config = dict(
    n_layer=13,
    d_model=832,
    n_head=10,
    n_kv_head=1,
    head_dim=64,
    d_mlp=2240,
    vocab_size=47834,
    activation='swiglu',
    norm='layernorm',
    norm_place='pre',
    norm_eps=1e-06,
    positions='rope',
    rope_base=29500.0,
    rope_fraction=1.0,
    qk_norm=True,
    attn_scale=0.125,
    bias='none',
    tie_embeddings=False,
    parallel_block=False,
    init='trunc',
    init_std_qkv=0.0159,
    init_std_o=0.00356,
    init_std_up=0.0159,
    init_std_down=0.00191,
    optimizer='adam_variant',
    lr=0.000389,
    beta1=0.9,
    beta2=0.95,
    weight_decay=0.48,
    lr_head=0.00319,
    warmup_steps=285,
    schedule='wsd',
    decay_fraction=0.642,
    decay_shape='pow',
    final_lr_fraction=0.0,
    batch_tokens=[32768, 65536, 131072, 262144],
    seq_len=1024,
    doc_mask=True,
    train_tokens=1022000000,
    steps=10048,
    dataset='wikipedia_en',
)
MLP neurons of a small language model. Each row is named by its layer, matrix (down: output weights) and neuron, and shows model dimensions 544-735. Each number is 128 + 32 x the weight over its row's rms, rounded and kept within 0 to 255. Numbers have three digits each. A neuron's up and down rows have the sign that makes its largest values positive.
After each neuron's rows, "raises" lists the tokens whose logits its output raises most directly, leaving later layers aside.

L5.down1067:205120135134121125133077120143163164125139173148141110050166153121091068108085116143061124117216114154123073157080099120134156045192132156151130123132093072080129137125111099094139076180135156166125111095093149123153115127131144132115123088149109069115065147153119142124112172072153119151131185128115123092149146144112112069150124108104169094113147139079112144130128164146121121135149162118082087156111119157126130163202128126090114163133149142072084112184089163139159135092175151073120105122135119166137132130159143065100151147128132129145121215117097136081107114134113120088
raises: "h", "hag", "hu", "hi", "hire"

L5.down302:117118063105075081122147076122151093150133116121160131127132117127120157181118137067106109143142130170150127153176126138189195126225088137113190140104114122116119138120160149094153097114136124142097146160159096134184144078136112085119149128152148164080117149106128136127112163147151160132125200119080156133147130115085136155078167082126139124183120065160142073102219113151120105105101152160095177114123142101130144143121120120124148138141163129107159094096155141042147112081031109168128120152096119118052140092112158097097140129098159197144124098150165143149078161119124109091
raises: " who", " Who", "ial", "’s", "ess"

L5.down875:111090077128126123126115112124175037148099115148111189147143132082155092086153151145101100099126133130104104148163156125138142061143119101109071102126115129103177150095214095103136125122139127101116122122086155075117114083082123162107132146128131201119129152139123155098141125125131137112175232115085103180164129131137084116067108172157109237161106159113113135121113180117088105129169124113100122074152183102141145196161138066135130114114037107054115153145143181092120143088000133075117149101111109132123098072105141140093128156116109102167155088095180100135141124171132187140
raises: ",", " and", "'s", " (", " of"

L9.down1278:119174124128126111156093171068164177115159147095106137152167150158167136173111130111097181062084121106181155179086080075128100092071063081093140101148135097144104147120146193132104146111165177146143125105115163155156191181065145123167156181150100154170147129142105102156198100116082095149075096172132112107137094155125116102179165030112127138145165103142108159144149084198101090148118088174192143108123111138228087164150180131124101135125134147173134128093106100148159119133054113114177114091154131125111129147125152141144184121111164152162091106110110110074152153146140132132
raises: " they", " it", " he", " we", " the"

L5.down602:088127144123098082097140136152117099161088112142187100095128112074115144153116153126145149143101090087134086086154142110133147091122117133135129130105153155089158133089179119108166093117167136153125179132098205066137121130165123158100158107133128126122143125094108133127179118073172122151136177113040180117163141110130194103122142111111133100103113122151111132135120112152131152115128146122117158096097138150106124114142091080128145175239091147177147161112150092109120075091082150190111152145123148171115104208119117170153110089132165121159064000065129148151107120158152154149
raises: "RC", ".A", "DS", "MS", "IT"

L5.down394:122108135210149153144127128105138188139111151195131097157157130109177101099133144096136134127076113088197146107051162149119133162102087135140147126064106136088138156148154097128161105126170100100141138150165138156138145130136101129100148102141127091109134118156170131121151155174075123094119125091167159158136106046104139100184133122159149173166163091046148104109198152163067107113178163139176108076126147115148126125105185092092162118150174195131138149156094133170132132153155147132077106125153106110118159122118090118121135132100136097112093181124103150152182139091148107110
raises: "ia", "ans", "ge", "ising", "y"

L5.down1290:118113121139134138141128128115116127102141138139147116128130153121155145149152097115158128121149136123133149138176133119143093134141144087143113116132129130090145134130200132130102113142113146143125143134139109157150134115133149135138117130138135119146116166112113119144154156124176117114133193141140109105097139131120119123133099119096143132112106135073148107125160123127139131122091113104134124119142127139134116130104127126126127094144093135102119006105103135162118136153000106128122126134119135119126139145122117125129137133138100122147139255138145118120155102103128120134
raises: "===", "-", "|", "The", "=="

L9.down2148:109104144172144172134091134110096102091135105145134145115066137141126122127077183154081177188085158153159135121106090134152177136149110117083049174119124127123129131132167072128116207137094105095153134092078118119155144102130153154120148154142124088072119117117021089115124106133132117087094189080064140074123113142140136127108090115119129149125115164107125143101151122125117147088160123098113162182151122089113190102086167134177129136115117111136136154176139094102149065099155147099133126137198086174079179125134157099105124127153137157117106126132068109106138153135139147093
raises: " by", " him", " them", " me", "ness"

L5.down772:111112127083153095122121083121181066092083136140122151090151124094144157108150178165087056110102145171176089085133148104133126064157168094141069122141141129140181104076170103133117100070146145140148081115140111099145115148100114160115167153124161177117146140169084091113149133171126161120161201110069156134128113131139021089033136177127146193175165142099080149104155140165163123116210106129103157113175134116086121152161142091108169087115073124126107143128150138116150159106000121076101151080123129178136107113093151123114058164151151086099177020111144065091126168153149152118
raises: "'s", " and", "’s", ",", " &"

L5.down2079:093130155135142153125144136122134066100086077118104093114156152121162131177139155179117148148166084089146110132192130133134108143091116144113127112134109157127136102116164110140134114112116141124116158080120149146131107151155140208067151126125156095125167127157152176177150150137139151122165083160066137127217126124159209075124204169105133117103095136139128116134113128117091150103095113108105145137162147113148172157133047062112126184180107194150107126124134078149078088118023140117112118146091154143137142132116089184127110142124129086144093021098154174110140102130132130138
raises: "RC", "OT", "Q", "DA", "K"

L5.down443:131113159135146092119131121126131161095126173118142097120118142125112120158113123114163108140128139148126150140142119124121105125140112116144126131149125110128123131122224091118124142125164142131131119100138158164132131140124117114138133118157135135121144130121134124139140150115116139122131182118136132133141168117121141122138105131114096129114133132103140117120148108121120159141112128115151106140135140122107100114122099141144130125140100118162136034170105107109143137130000130131134130143150134150126145104102134122144134130146118129120121255123135133164121123109116101134
raises: "-", "=", "Location", "198", "Personal"

L5.down18:142107140136133149143097107134120106134125102132126084136148138060153141170136163148095147153137067072168064154160176135144179100132112137067125128110150118079138149137179095183113080138159129125048159137143107094159127144150168162098212158124122092131149132142166206180151111148109154126170092166127105116181126096152179089147167180148095090162111141142132131105098083159166144135160102066104175137121175141123165136153021097126150159128057192181112099122151082107093105129005139113118124096081143160142123158121157169162128139174144089149100037105142163118137141145116103086
raises: "SC", "OP", "OC", "O", "BA"

L9.down338:110098153093144170095099127170081118094049127145128085183098103111108163079137111161123067119120136065122169108103101129127101169147127147123152107090173141100174115129098161089106147134194121089113103211143166077122177101109099110072100114110116111181080118140177156114125171167132121114170144139171101137095138117121118104164137035137121115077154139125149115095181131090085148133137144094104134102178113141123116151146108153127117083148160106103117090165109105145102056171164108073152138123141132111118142160111107099165115100105099143106107163131081091117108146093145080139
raises: "int", "igh", "ice", "it", "ir"

L9.down2101:118159196114134160195135141162102104152154144197091113186062067092170145093119120088133081126136099122168132157169070107103152095128119192153131115147063145160152107108129097195108163088138057121133143088159126152120136154059177154174182129124124077185085139104161080146133078128123117123141154159155135119083137116150177140105136107109103084103102145124098133135152124152124092072106134121151104103085135114154116084086125090152161100158135087142090124134091142122101155093057180086099169143125149120106127162100091120109151187136108088099088096113089139139093191143199154130
raises: " his", " their", " your", "ton", " each"

L9.down1315:119144090139128139081128166153140124083077070114117138152103134130101126209121135157120084120115163132107174101141113164142031131108168152217054136120144092131129143142110073133114094159153129121141131133084146127107178106144127126167079110140128125178087166117148141134149123089136080104108166153108135083129000117123160125145147147145147249154148106082152118119114094121097090119157128135104097148125123108170113132151128127142146138117115159131134148115119093157099039126127114107095150135135123140121134180129168132110062119146139108178083128139118142101152205099128178113
raises: " comic", " comedy", " soundtrack", " animated", " episodes"

L9.down519:130120121138156116153129146121175083154173117150153125138188108134167117173139140120137108117122147124108113178129179150116098105147107143098116067109127147136090098095130121128155125059053154104119100133141156119126092098150166165108094153096094071147151098050115063083128092138160071135141086148132107169068110166211125109180187102131120140064161072130144154113122087123058052142160124157153100146109191161162111099109092092116107143134099115120099138151139081174119125152062140119157096153133115147143130070095113111130107146194090117141125183114155115117213183111169137147
raises: " those", " its", " their", " another", " his"

L5.down1134:099146096094112135130139141142159129167125133120117124103133172140134090120112116103146093085170103093184136094120116140190134132152143129117131156059093120178136164080198108148118133141145129209065094079161143090153168034109089083139146129146128102090086126132163158185097109171118142137132153104062087163131153152103062220090101106154160158214127120058079096110181159101087126098130170174109147104156151103123157103180082105164145155100136173092175098177248128190105133163089174145145105120126115165119191154139108088138138133112144086110107043122107160168109164092073110109
raises: "'", "’", "hip", "ial", "est"

L5.down776:081128105083133156189119178132115166097144133152157066124150092133163150132113173096131154142126049072097127137092141143145129099104119207183140146122159093182138110123121142102109125148110101082195101132153166176129106101103112090103148156155142155151152152117081165152112142116104174138101147164128124168098135135133113111134092144146114143116123088083077051138130117156118102129155094107104126161085157149150068088129158049102125138139133075120096147101129138128072176101191134153082165127113096099153134166072169140110106112116133088137200050109158095113141101148138110100
raises: "ji", "ja", "jan", "ž", "ş"

L9.down212:102159153127188109108176157136138023118153173121126119147183088131112094115122171133103145164065143139140168093126144122156116136133085144135138096120112090102152147193137142093121126159141095088117129083115140136097107088082099071167126114180169185138100148194147087077143132115140119172061134169139141164160104104119118073165159192133083094145134100083173147124111151078151154175126163166140174033092131170178111147084161145141095155149165135188130146134104039161110099123154077108084179125090104110123134148077131137129111141117166069117098142133112061101158093128137115132
raises: " they", " she", " instead", " he", " cannot"

L5.down704:124160141148171187112119119160071105121138101094146120153132138123154143143122170141089174207156125112149085061158115099132137168148144148120068074123152157168193104110144122176068134170093113133064145036146073152075135115120147108128129106132184111161139113150132097116198153145150134126156169113104063106169115168127159147122208123102111125138134112139082137184136136149087101110114108172165061160131183080131141126103132076174090099185186176160104109132105122098125116150013110162167108149114129126114112160082216108059151161127131152109132085029183154082126090121105153123
raises: "6", "7", "8", "9", " km"

L9.down1704:122159167125073152104119140120124137131148124079094130151098147181097154140053168118088107121117150095166100113158072109188113128134124160042156165110053086138111074112115143048174118106141133131121131118160105074111132189109186185139172105138081118162078194142157112155172075127120125125121112164076064098064158165119105146085149095120140137086168147106137135114120111140145154116136151158132138173076129124152154125142101129147123132181154118139129123163084112119150141046057184103098111115176133203140132133103170101133159156180090124101076128025053118111137142122164090119
raises: " each", " see", " him", " me", " both"

L5.down222:134109161119114140108134128119156140155142063175121107114170115168126155160113165146137149171123134102198145157106133112142117157096168154132104120115114206159135161160137081072136123071111119161115156139239173028126145180100172129102117187109064119135143099152076097098172110174166135106117132111148132130122183157078159171099175138101159129168118097127091086120117121111190136136147157086097132137126164139162104136083080108087079100101194156108127205106168101113083127141033138084148148145150146144157143174111121124074081104116066132118114036136110124115146109103153063099
raises: "ian", "ians", "ains", " Railways", " Telecom"

L5.down813:178154176118129153104120121170143097129088111129104133088151128118131100129106136082175140119087148184176130171138101107174122156106160131111124106086099102108117147097119188135153117118135127132126088138137108114146133114133090119111159148112132128105118154104131102155144153092140145092051194059086172156103147136169136146039132171145154163118139145089116124139138126106145121093141131085136148103118171127091109117102096123138185128136128132196192151162103182125136130149000142095082116084053134110137113144154159155144140098152148109179113074116183054092094106113095131131
raises: "-American", " language", "-born", " speaking", " Americans"

L5.down1215:139089128146127118129127126139147156125105143130129111143115156117142125090117103110136143092136139127156142122142106146123122120136127152146140119104132132094149123114184121128130120100109150124140149129119122160136135116120124113106123141142157150120165143122113149131154130111148144122122178131135085101097091120128104132130088129126142105143074167122150127104118145127160148118091116083137142151113120160129142160102110118155125089117124084122132020124106137128119098160000079112090131122123109128104128147101138125122139134123134128107101255136121106113164147140132141142
raises: "====", "$", "On", "If", "When"

L5.down1920:130156119131144099106156142132135089100144091095100138081079076137156189104123125104104135139099112103047081125132127087134081142122130121151153154090158145191105153112118130158124164188105112163108134119155086186039110152152133114121142167168101053132132094076087128139143142146139141181166161155119119124141140162118107143144127123126175071120142095127145142174108150144097119083115140151039151127097123134172155067120182063123140129116191116133094120123095132126112156119036161152127096125150117094129116142110118091088147122112137077135118011000116110100150159154152136128
raises: " cm", "–", "°", " km", " mm"

L9.down378:092163169095115136154132116124144147192078120106077187089192147188150156142110082135154134115152176120085116122198110152131134114159108126057175116115111183076123135156110158124141145098166131117141078131144126093131150070071149145169093151105050055139071076134148134084127113169154148167132102132108110135086110125157130112092128051132065136128133102158090150130137140161163102116124144128133192077121160097109123123121125110141125170166116094091143148085172151124128171101110134106160141170084113167132083124130160181105143126145109105088153126140088109179113101182195114080
raises: " him", " you", " each", " someone", " humans"

L5.down1024:124145132129193162126109135117127088135172104076129119094083103115145154137126102085141122138141109061088108122162119094153123147089136093149131177139117141208117138120146115142113169188124130152145115119114126216075100143173175116114130142124101080080150099141133148125156182156126122176139183162118149130154134158139102104093129114118154101101093125119117128183086151156093149067099160152062138118153103086168136115180175049166136150144155153146094109092108106111079175098074158113145130143138091134112155147100121139101140146078146109124133038066122138133140127123160143123
raises: "°", "–", "th", " mm", "-year"

L5.down424:097130140145130149120154144126139104130142125097133131122121112107157136154132092077118157122112118101090072092180083124109112185117126135168135175129120146223124145129162128182113164193089155102184112124129107229083114160185162075129115128125140145101145089113173139140147123122168117131132159162091138088114143195109163135074173118134166117092096134161154120147115115141105118098098128165087126153119103090199123128135171051173128113152220135153118125069093075143142156147058174172117097141167076184145129117143137111093125143094171141144125123073145178121147123115160118119
raises: "–", " |", "°", "-year", "."

L9.down535:100105063110105143159164138139072072114122169154115196126104203170126119157143114087116081136091063085118178144181147095095116119137099117090147139118140097135144141128150117154131176162141131097139095182176164104091107135173147064131157154130117118094128184187098153147115113152153094140111150121118112160117146160110141150130105101120121069171148104194194101135122190115103174102135099137128138125138068127094115139109074105141124128178150152141101085142105148117116183122047198085193068125165082146166144108108086172133111114135121161162084035066097107185109194163145142100
raises: " These", " They", "one", " One", " First"

L9.down1916:116122103154092143087127127136089101129106084113137127108165116197098136148084073144147073121123139127159169135128154165075104113137162132112122091134123133105132163171106142144140114125101155187084154100134121142072120192154094157147156104143132083135204130124105116139129157115116132114104149121126036144153082108096202066089160167108114143127084077144094121165197163120146120136175141091164219170073113130110129174111098150106101120140151133144131104079112128117122132154126151128146088113099160091126126131140155139125154099119129116159123121109110132223126183092151170112
raises: " hours", " behind", " weeks", " means", " short"

L9.down1227:078147113136150221115095141067086067155083136079114119176144120135167135129113131091116127155133050132103159167104091103110065113157114135131104060181123105113151121099124170116111151070134102157087124121118092164127165121147085095204167144213152120110117103190143140098170128171046131156044134146135120154164170149119165115136142121051130125133153103139136112156101138134147174118129100135131152064108090094201144108167157115148059119104115150078157118134116137125144142141000107146192173193120155177129144118088119174102149152122165097150077049105105118094104133192165136100
raises: " there", " everything", " it", " controversy", " numerous"

L5.down598:100122132124073169044156127103069073110113126146134102113127122140120136181117138088155176081163135138130108140121172104142204190096088157078138140102079131115127167219134111113159103126112166146156099168101114127094110064053132017097162081126111060136150093149157189175133117102048134165103255081135087168112137041138165221139144120098121136160150151156160083157113147110137169135142158148112089117102144113089085154149163116161156146125129100130096169134114129128127123136108119080149120126083145143106138178093182116138151127128145137103126036095107139082138112101108117160
raises: "et", "iant", "ishing", "itary", "ible"

L9.down2124:117138097139193169148116156117138071193064127123114152170131175194107121120159130155169129090088095151097130161141129104122143123143049165139120112129067088173161144125110164117107096175122184152110109187128154162138125118158139167122169155144136118123173085152090139137148078096111168088104117120106126191090133139127117141146143120161055105073147142133126117153156148141106119109126146053043175112114140195136175092108136103064150129115131105135144142155062072101126100134121117110140149099131109136165044142158146090120133162135127098135135131092135052125152129222129113115
raises: " she", " he", " it", " living", " him"

L9.down1288:174151132117168158156130178096106166070133129138075144118131097119137091112129146093162087151111104150099064106125083146170105179161145155109146132119119157140116092134146081172114104165175166132126129132094136158117096147175110167171152138128148177087124082133098140071129116124145093155104126140068156135189112141154161118175086138103166080101139124096132117154166101108178110125120135044142048110125137042127109165118128102171165200130148150146102176102179147089117184100147132135083116101195184084126120177200098129125122149113151087097138121144113115150077104176090196122
raises: " years", " of", " Years", " days", " weeks"

L9.down569:158180150103143182153120130100105094137115170143116186119136111140089096106118084157129128138130101147156191156119115105145085077137136126096152119096152145151103128111145136115130062169168089110151116094141157112061129099103178092172144107151142120174134159144115083132150148170134103120075121155194155146185105148143115078134163111172118140132112117066150126135140092169135146100146139116166107078124159148138120165113091162108081132111145104165176165090139090110150063125000101134085114180189128106137103127149205188137138188143166188166095181070153126072130130128136178096
raises: " they", " she", " there", " it's", " it"

L5.down960:143108154135088115177112121122164075085044088133165100115127196101103149092145166108110106145125113079107141132140157118148101122101138177109105152145177134098154137174131135104196126095170134150164087121107123134103140103089147140127139084143158131134102130102153158126098156171135119118118148129143135082181112130134073135108088108120121132125123146192134139148108124117116102175145144131112073102115109140067141129166134106131133131151150129074136135128147166134156083132070117132097160135097120126155139118065164141116137157109119108137138100102164139097135148099093094150
raises: "Radio", " Radio", " studios", "-FM", " FM"

L9.down1838:144128131097116132120159130080100162207110102127171112176104129097135091186141136111118168109107159140056083109146139090161160173170162087121104105082147123147111128156182102168184172147078170072176131093073170138142092067066105117091113139166063194110107172123150116119096122192117171110162110122129153127155127159099133148169135076100124155131111102102094115090164079119120156183159100091125122166108128140115107077143135116163072108122159165101126106118181139133155168134087147115155155134156164120118134188104160107139117088043111138154166074141139140146092159185178151133
raises: " of", "-of", "let", "ic", "board"

L9.down231:130125177117141115151137175098160152088147148118173108112162122107144158149145109109166100119098183117098153135130128155094112083120113171138141097113102150127141142149135121133150094110142138143105162095087065150151111144107187144140125152129134126098106107108133110133122075111154103113130105168152157107097156143125178078082153087139194139149146130150092131114130144186136096111177156177101059144121193130106145140140223142090170106073102123125089189111130097102137163058000138156154139168097142120102159201103120179096095153087092106131112025145114130161112122144156116100
raises: " mayor", " heir", " governor", " CEO", " Chief"

L5.down280:086089103112145126111114097114161040116115136128141204150150133069136108104140125174110082102125142156129112120143155123119136110147113113096076117149134132130109116096188136122130114097086096109121119125082138073138124073117131163089132161112182208074108153151096133115123097111119136129182236117126116145158146127159078120096103189107068253159121145150105126126152162165117124130175103137125134077185148066111120167167141105128142077161059107092106154160133181132162163122000112104131144106098113138149100068124151154091101152118113084144161037144146071144137104134155147137
raises: "'s", ",", " and", " (", "’s"

L9.down1459:145179163151150165153133111159083087055141143150129124109161205091117104142092151121112150119100113146166124091086131098073120126136134115136111136191144055083131144131159075121165093138078134155175093115129106123101106108152114117124130130105135131168109173137119131101161085127134107136176097113121143165118100142119173095083137117177148120151162144185140107143143141163121082088119145081134112136124120141072166121105158127113155110127084150151156112123083142189111108140000136115091085099191116144123119145102147156182124084123108119120122241076081192130132155075113128139
raises: "inc", "There", "==", "|", "His"

L9.down1:075117135117111138113143143107074099123159158101074157155122147122146130066180120144116180140140112114097140132119129113117112103113062092108112122115106103149187135093142146089151144150154139106128139141170142159136209080131087072131164166213125157131127139114091113128188110176087138112001031115111142122138127133123132120148191136119126099122202069081159115138118089097152159154131147153155151116120093154240089115154157127112079110152112146162114131160104145116084119114016126128160175112171147122130077110076111143129150196094115080166173168108062067146108138173143159113
raises: " they", " it", " he", " we", " there"

L9.down189:143169103122150152122104143062123105095072161085107110150147118095142095121099109116191103113132151164108183157122120154106108162100157138099090124123143100116113071098166141151148156117146141101103164179188143137078127083154095101159152119144145100131130099135147161139157157122152148137120079120161127119134121118143130128176152114103152095156135108066135125173152162129123135106111110105153109058107109175130101125122108112141115139128163077189116176182102107193131104166000097131151156129166159149106092109107159107114104122099130137141093182108127099114162125128147112104
raises: " it", " these", " there", " they", " those"

L9.down835:138096067088070119112089088171161139147123103084166087160186108205085052145118048098187092135188121046132102120115054038143119158208161082160108091154133087154103139146119147090117140165058110148144156131137135160090159104131165101167187149176101134191102122105098113136085108144104157077156109076116142104075098117134114155187129161148115141151128143093097126169116121146146165199112135166165109102071198149156063143165155116185149132134132140108136142133113154086115192113168161139122109127126122103199103137142167140137078108086160130171150067150099151099145183123099095106
raises: " of", " Of", "-of", " Times", " surrounding"

L9.down559:130173092157146165099152179081170122134110142127139144099126171112147146133079135083117128121172113133183101145158108202103083128148094058168127120086181121183143133143153165107153104096101138199152133126169140154159120102166139103123141101135163109128150114132172106143127063089112088136166182093097122131120183169146152179157190148150064165130156146205119140127127132177095174134114176068161156176129126124146141149150132107158108173184186110077110109087070122149080143106210134169168133133064113068140150105151116079135099133190152118111123142119088177126147124070146093104
raises: "oph", "ost", "oc", "ol", "e"

L5.down104:100147114115082169127139173157057032113143157089153131125139192117128196115157130102130134138162136142154165116172147127151141155162154139191062184160170132152126118136133118118172125087192147114155154183116102097169169049148161107125115179132112130143142101098130081111091117120134117078126182032141114144141138140088122158126158118138142122127149113151165112113128147118152149160137159098110133184134172129129135110110109124142150107098110117155105070162144161128117144131000176133067183189147147163121089111138092157139158113120137129164156220132143086102117093139148049143
raises: "|", "-", "The", "Other", "=="

L5.down1965:159200132110133115165139166167136058174151149095105099102121167063164123140157140140138093128136111118144174188092137146116096096138142088131111081111211178167080132125099117111120135140161132086122161164112144111112152101083083130169183138133081133099136116096100132133137107160147140121131150199101116089102163079131161156150114156089133195147177114144115132147180113102108075164201202138124107170157119141117116177147115095126182078130137140124107110094094172128107142106183112085090098114031145112147118143108149172125083167068139092145108026193136103103128116126162139153
raises: " (", "\n\n", "\n", " =\n\n", ":\n"

L5.down185:142106131094127133137137106165196128122080215162156128112094136153170121137116113134106110161136079055104111131124144106168150152087139129097107123125136118090136148147142071082132088094094164194089137109119170085088196166107162143084172136145112150073112156151147087120110128165134168138193149143136172166092154161121073116102130139125171195127108115197112154109136163130152138168138109125042060181166156155111083170131115082108137118089081173112130189190184157122126076163033161093132136126122097110109111118065160133079072136099115088103160040102046137114139140163144101147
raises: "ians", "ian", " Railways", " national", "i"

L9.down958:134130220178115048135113117121114051138174119119092120087158134129149132101109116105108105088132120129139082150064119173077130146146120127127124137108106146143125202143165145103135124062119141138113166166077046106094130092089104039119174090158094179202175125142115211166118224138127112170095135119139155115132101152101070140075084146116125120106096177147146150177146151122124115135115128144139074107148133172144127163168182153215127160142169110117120106105169054131099125148111101156086140144110126152062111117137128096105151140172099152104168079139104134105159124115109195133
raises: " Academy", " Society", " Association", " Institute", " Center"

L5.down453:123132144156160137084125134134139139170188137154086160154195117128135125098082139044127149142121152129116147122138153156100116106131092121166141162149127122117098091105125140115151176111137112207102100177111145117097126062101135127142125127134190119156147183117167154107104142132138129126131255109114094114057129157049106110180128114148116134148101062119113126157167145160054130135123128115147086117122143115131127132071066103123139153154185188135141146080096146135116154094127108158111125091068136121142117133123131088117114179079141108161094140162154054121140144121075098100
raises: "je", "ja", "ji", "j", "jan"

L5.down1705:120188126154092061050129142091135131171130135166164182171108138113167055160171109089171151148080174113117098170070140130098163156114137174107100117097118146081077184135157091093132160190112097117151158199100142127082130117123153088153120153148054108151101129104141176078154143150141124111135189104156071138122130092112214203103113133147176168129147143086150190106126169120135088147126158169121100135121165105170119126127153083110163209114143107114138180157127161120151114076000142098167126139164130112128134173118171106115203133097110160139064134081139174149139108157085146100
raises: " of", " for", "less", " from", " on"

L9.down653:150117168121101149163130151140122129170165106139109140116106152121083144090101193091139134107142092102128084091130065113161112133155106132150135144105163098135094142154111140171164146132165144090130150121136154109106153137117105075122146131129161125114049151173115107152141095148079194118200118075173090092093125141147164183190140160123124112141159148094097095150126179130150109092131142031150094140085049102074102188077089114169153174137093107010156146090136106123165147115112109123115120133126089118187122122125141126107109152123103086166106148137125098129124141131118105116
raises: "ated", "able", "ations", "ating", "ably"

L5.down1495:111146113144131133132160115145075129133127105148120110149156180151121100121118110102130149124109142120146127116134124151119149100130144131157129132124134155143189103130146139101167145125123109154152126129157093109146129118158146121120123156153139143142163130113127144129164157139125153087131107101123124127079154145131122130101128103112136126134151160109197144107114147152153150131124141118133181174126116148115115106089137137134127123109106097103124012112147123136138133130000182124115130140088072115108122108137095122113139092124123123119132255128114127110097124113126125121
raises: "In", "The", "On", "==", "===="

L5.down890:102045104120113141137176133153075176118168188164151140152150118135190139063148141134106124092190105150097143122101176102064142170155079112068115148074070222153085118122141093122145071174145085103078109043089074124121113112078112094144094141096070101097136110110117099114186142086168102136143197181049103153144205122145188135132108091150136172121121057184081081142206165072160107118082076155126137120124156083114118096096161148113079094175117122146125127117128094102104101074206120113160145120105157084144138147134114134190170115159135132093148128114133146126113139083144147124
raises: " Kazakhstan", " Soviet", " Russian", " Russians", " Belarus"

L5.down487:164156110190110120111125147115177164101114122143175142172163092114073108135129167098151112159080130136121161179063095118153114057132107124169131201108143127147156189113207135148147149146190115099142136152090097149120086146119147092126179112122165129124153137153146200095119139096107104140131150079118134159139071190106075136095135168108124142173147108076203128120181124124146140112112109118152117073115140212174129102161127088127130139094067092107133094154115144075123127102000114114165130161113075133107165049124155103129146114124137132185123055152190124131145126132098137104
raises: " of", " member", " members", " that", " from"

L5.down463:100109117087147121073139154132103145117165088180101116071113122163146135148098095138103120208132132139123080127102121122135134107172086116169184163148125146131136141161116102137125166109108140111171096109152090053106079122117091156142075116148121072144148077118097107093096186156230123178146210129096117113081160099113131130143152124085137075077192179091165124146143077128155119137189160100183070128107102136147132103169107080125170134155122218101112114171132130165121108080239114112150120152113077134093154109129149138103094118090102173139135125072130141087157086118133162103
raises: "hu", "hus", "hi", "hire", "hag"

L5.down922:136084142093128147184141100115137135104152145162143141123162103105104112077110166177068142116062139216157112138170126143131136151175207130115137132133154082137165164114187136097143119094118160086124130193123184110153102171118106160121122182122093106114169108122135102121147107130103097117100146157147122127118132127147118103091117155162146156165143082100092123116139128081171150126137141127076149138147182116104083182119111085127075108065109067108085104150118147129087174169012133147134124122134099142110134101124119116099176131099115121119200086103149098134074132101147159115
raises: "’s", "'s", "ings", "-born", " launched"

L9.down1112:135106102171112157128111127121115141067118164097038179140142129115139169120098188124089168147156147137104136118113140153145169083126131131117166134176053165161115129168108127136085113169097118140084102095161109137096130097185113100128160127169138113081179129160089146172122144107126131060123117146166102117136134145121162093117119116097088116150165118131079123106101139136142112153176147159154167093132193083097128133212107095148153212141172138142102157121094157163159179145121136195127120182187111093122150153146158125059114120096176102096096132220188197078114115108075114111
raises: " users", " households", " miles", " times", " votes"

L5.down577:147149130133122139097188160119037058102171155118125113112145231155113147126134129114117135120132142132181142097097138120149132161225195119147116128145112101136135087179138125094152137110112164113144158147114119144201110146140109119105115150130154130127161150109118101169121125103083112043067161107159121115107091081095097162105119094118136097141178098133141119120127092114128143179126180119136086179127132126147108119122089111134162162059153140185087003154182167120095128084000239145074149114145088143145125122113090142144120102063092137121117145122091101138164144134122105103
raises: "|", "The", "On", "==", "In"

L5.down1953:134154146108150166140124169159155067148157099098090131108144131090113129133153143108124081126146144094121126141139135097150116143136135139131135154146161129174045115121141108144141136163064122151128153138186110169096103127128132115151119099125122087103127053138071114158114170203099112171205115197128070136138109125156126130188103121106181105135055107087141101150081167070092096113117102137061142126113121085199216130156155090115104119083157126116058113134092135098016130084057124106148105118157142077160115153092155127104146168053112094119114026081163120148147126121133125118
raises: "8", "7", "6", "9", "5"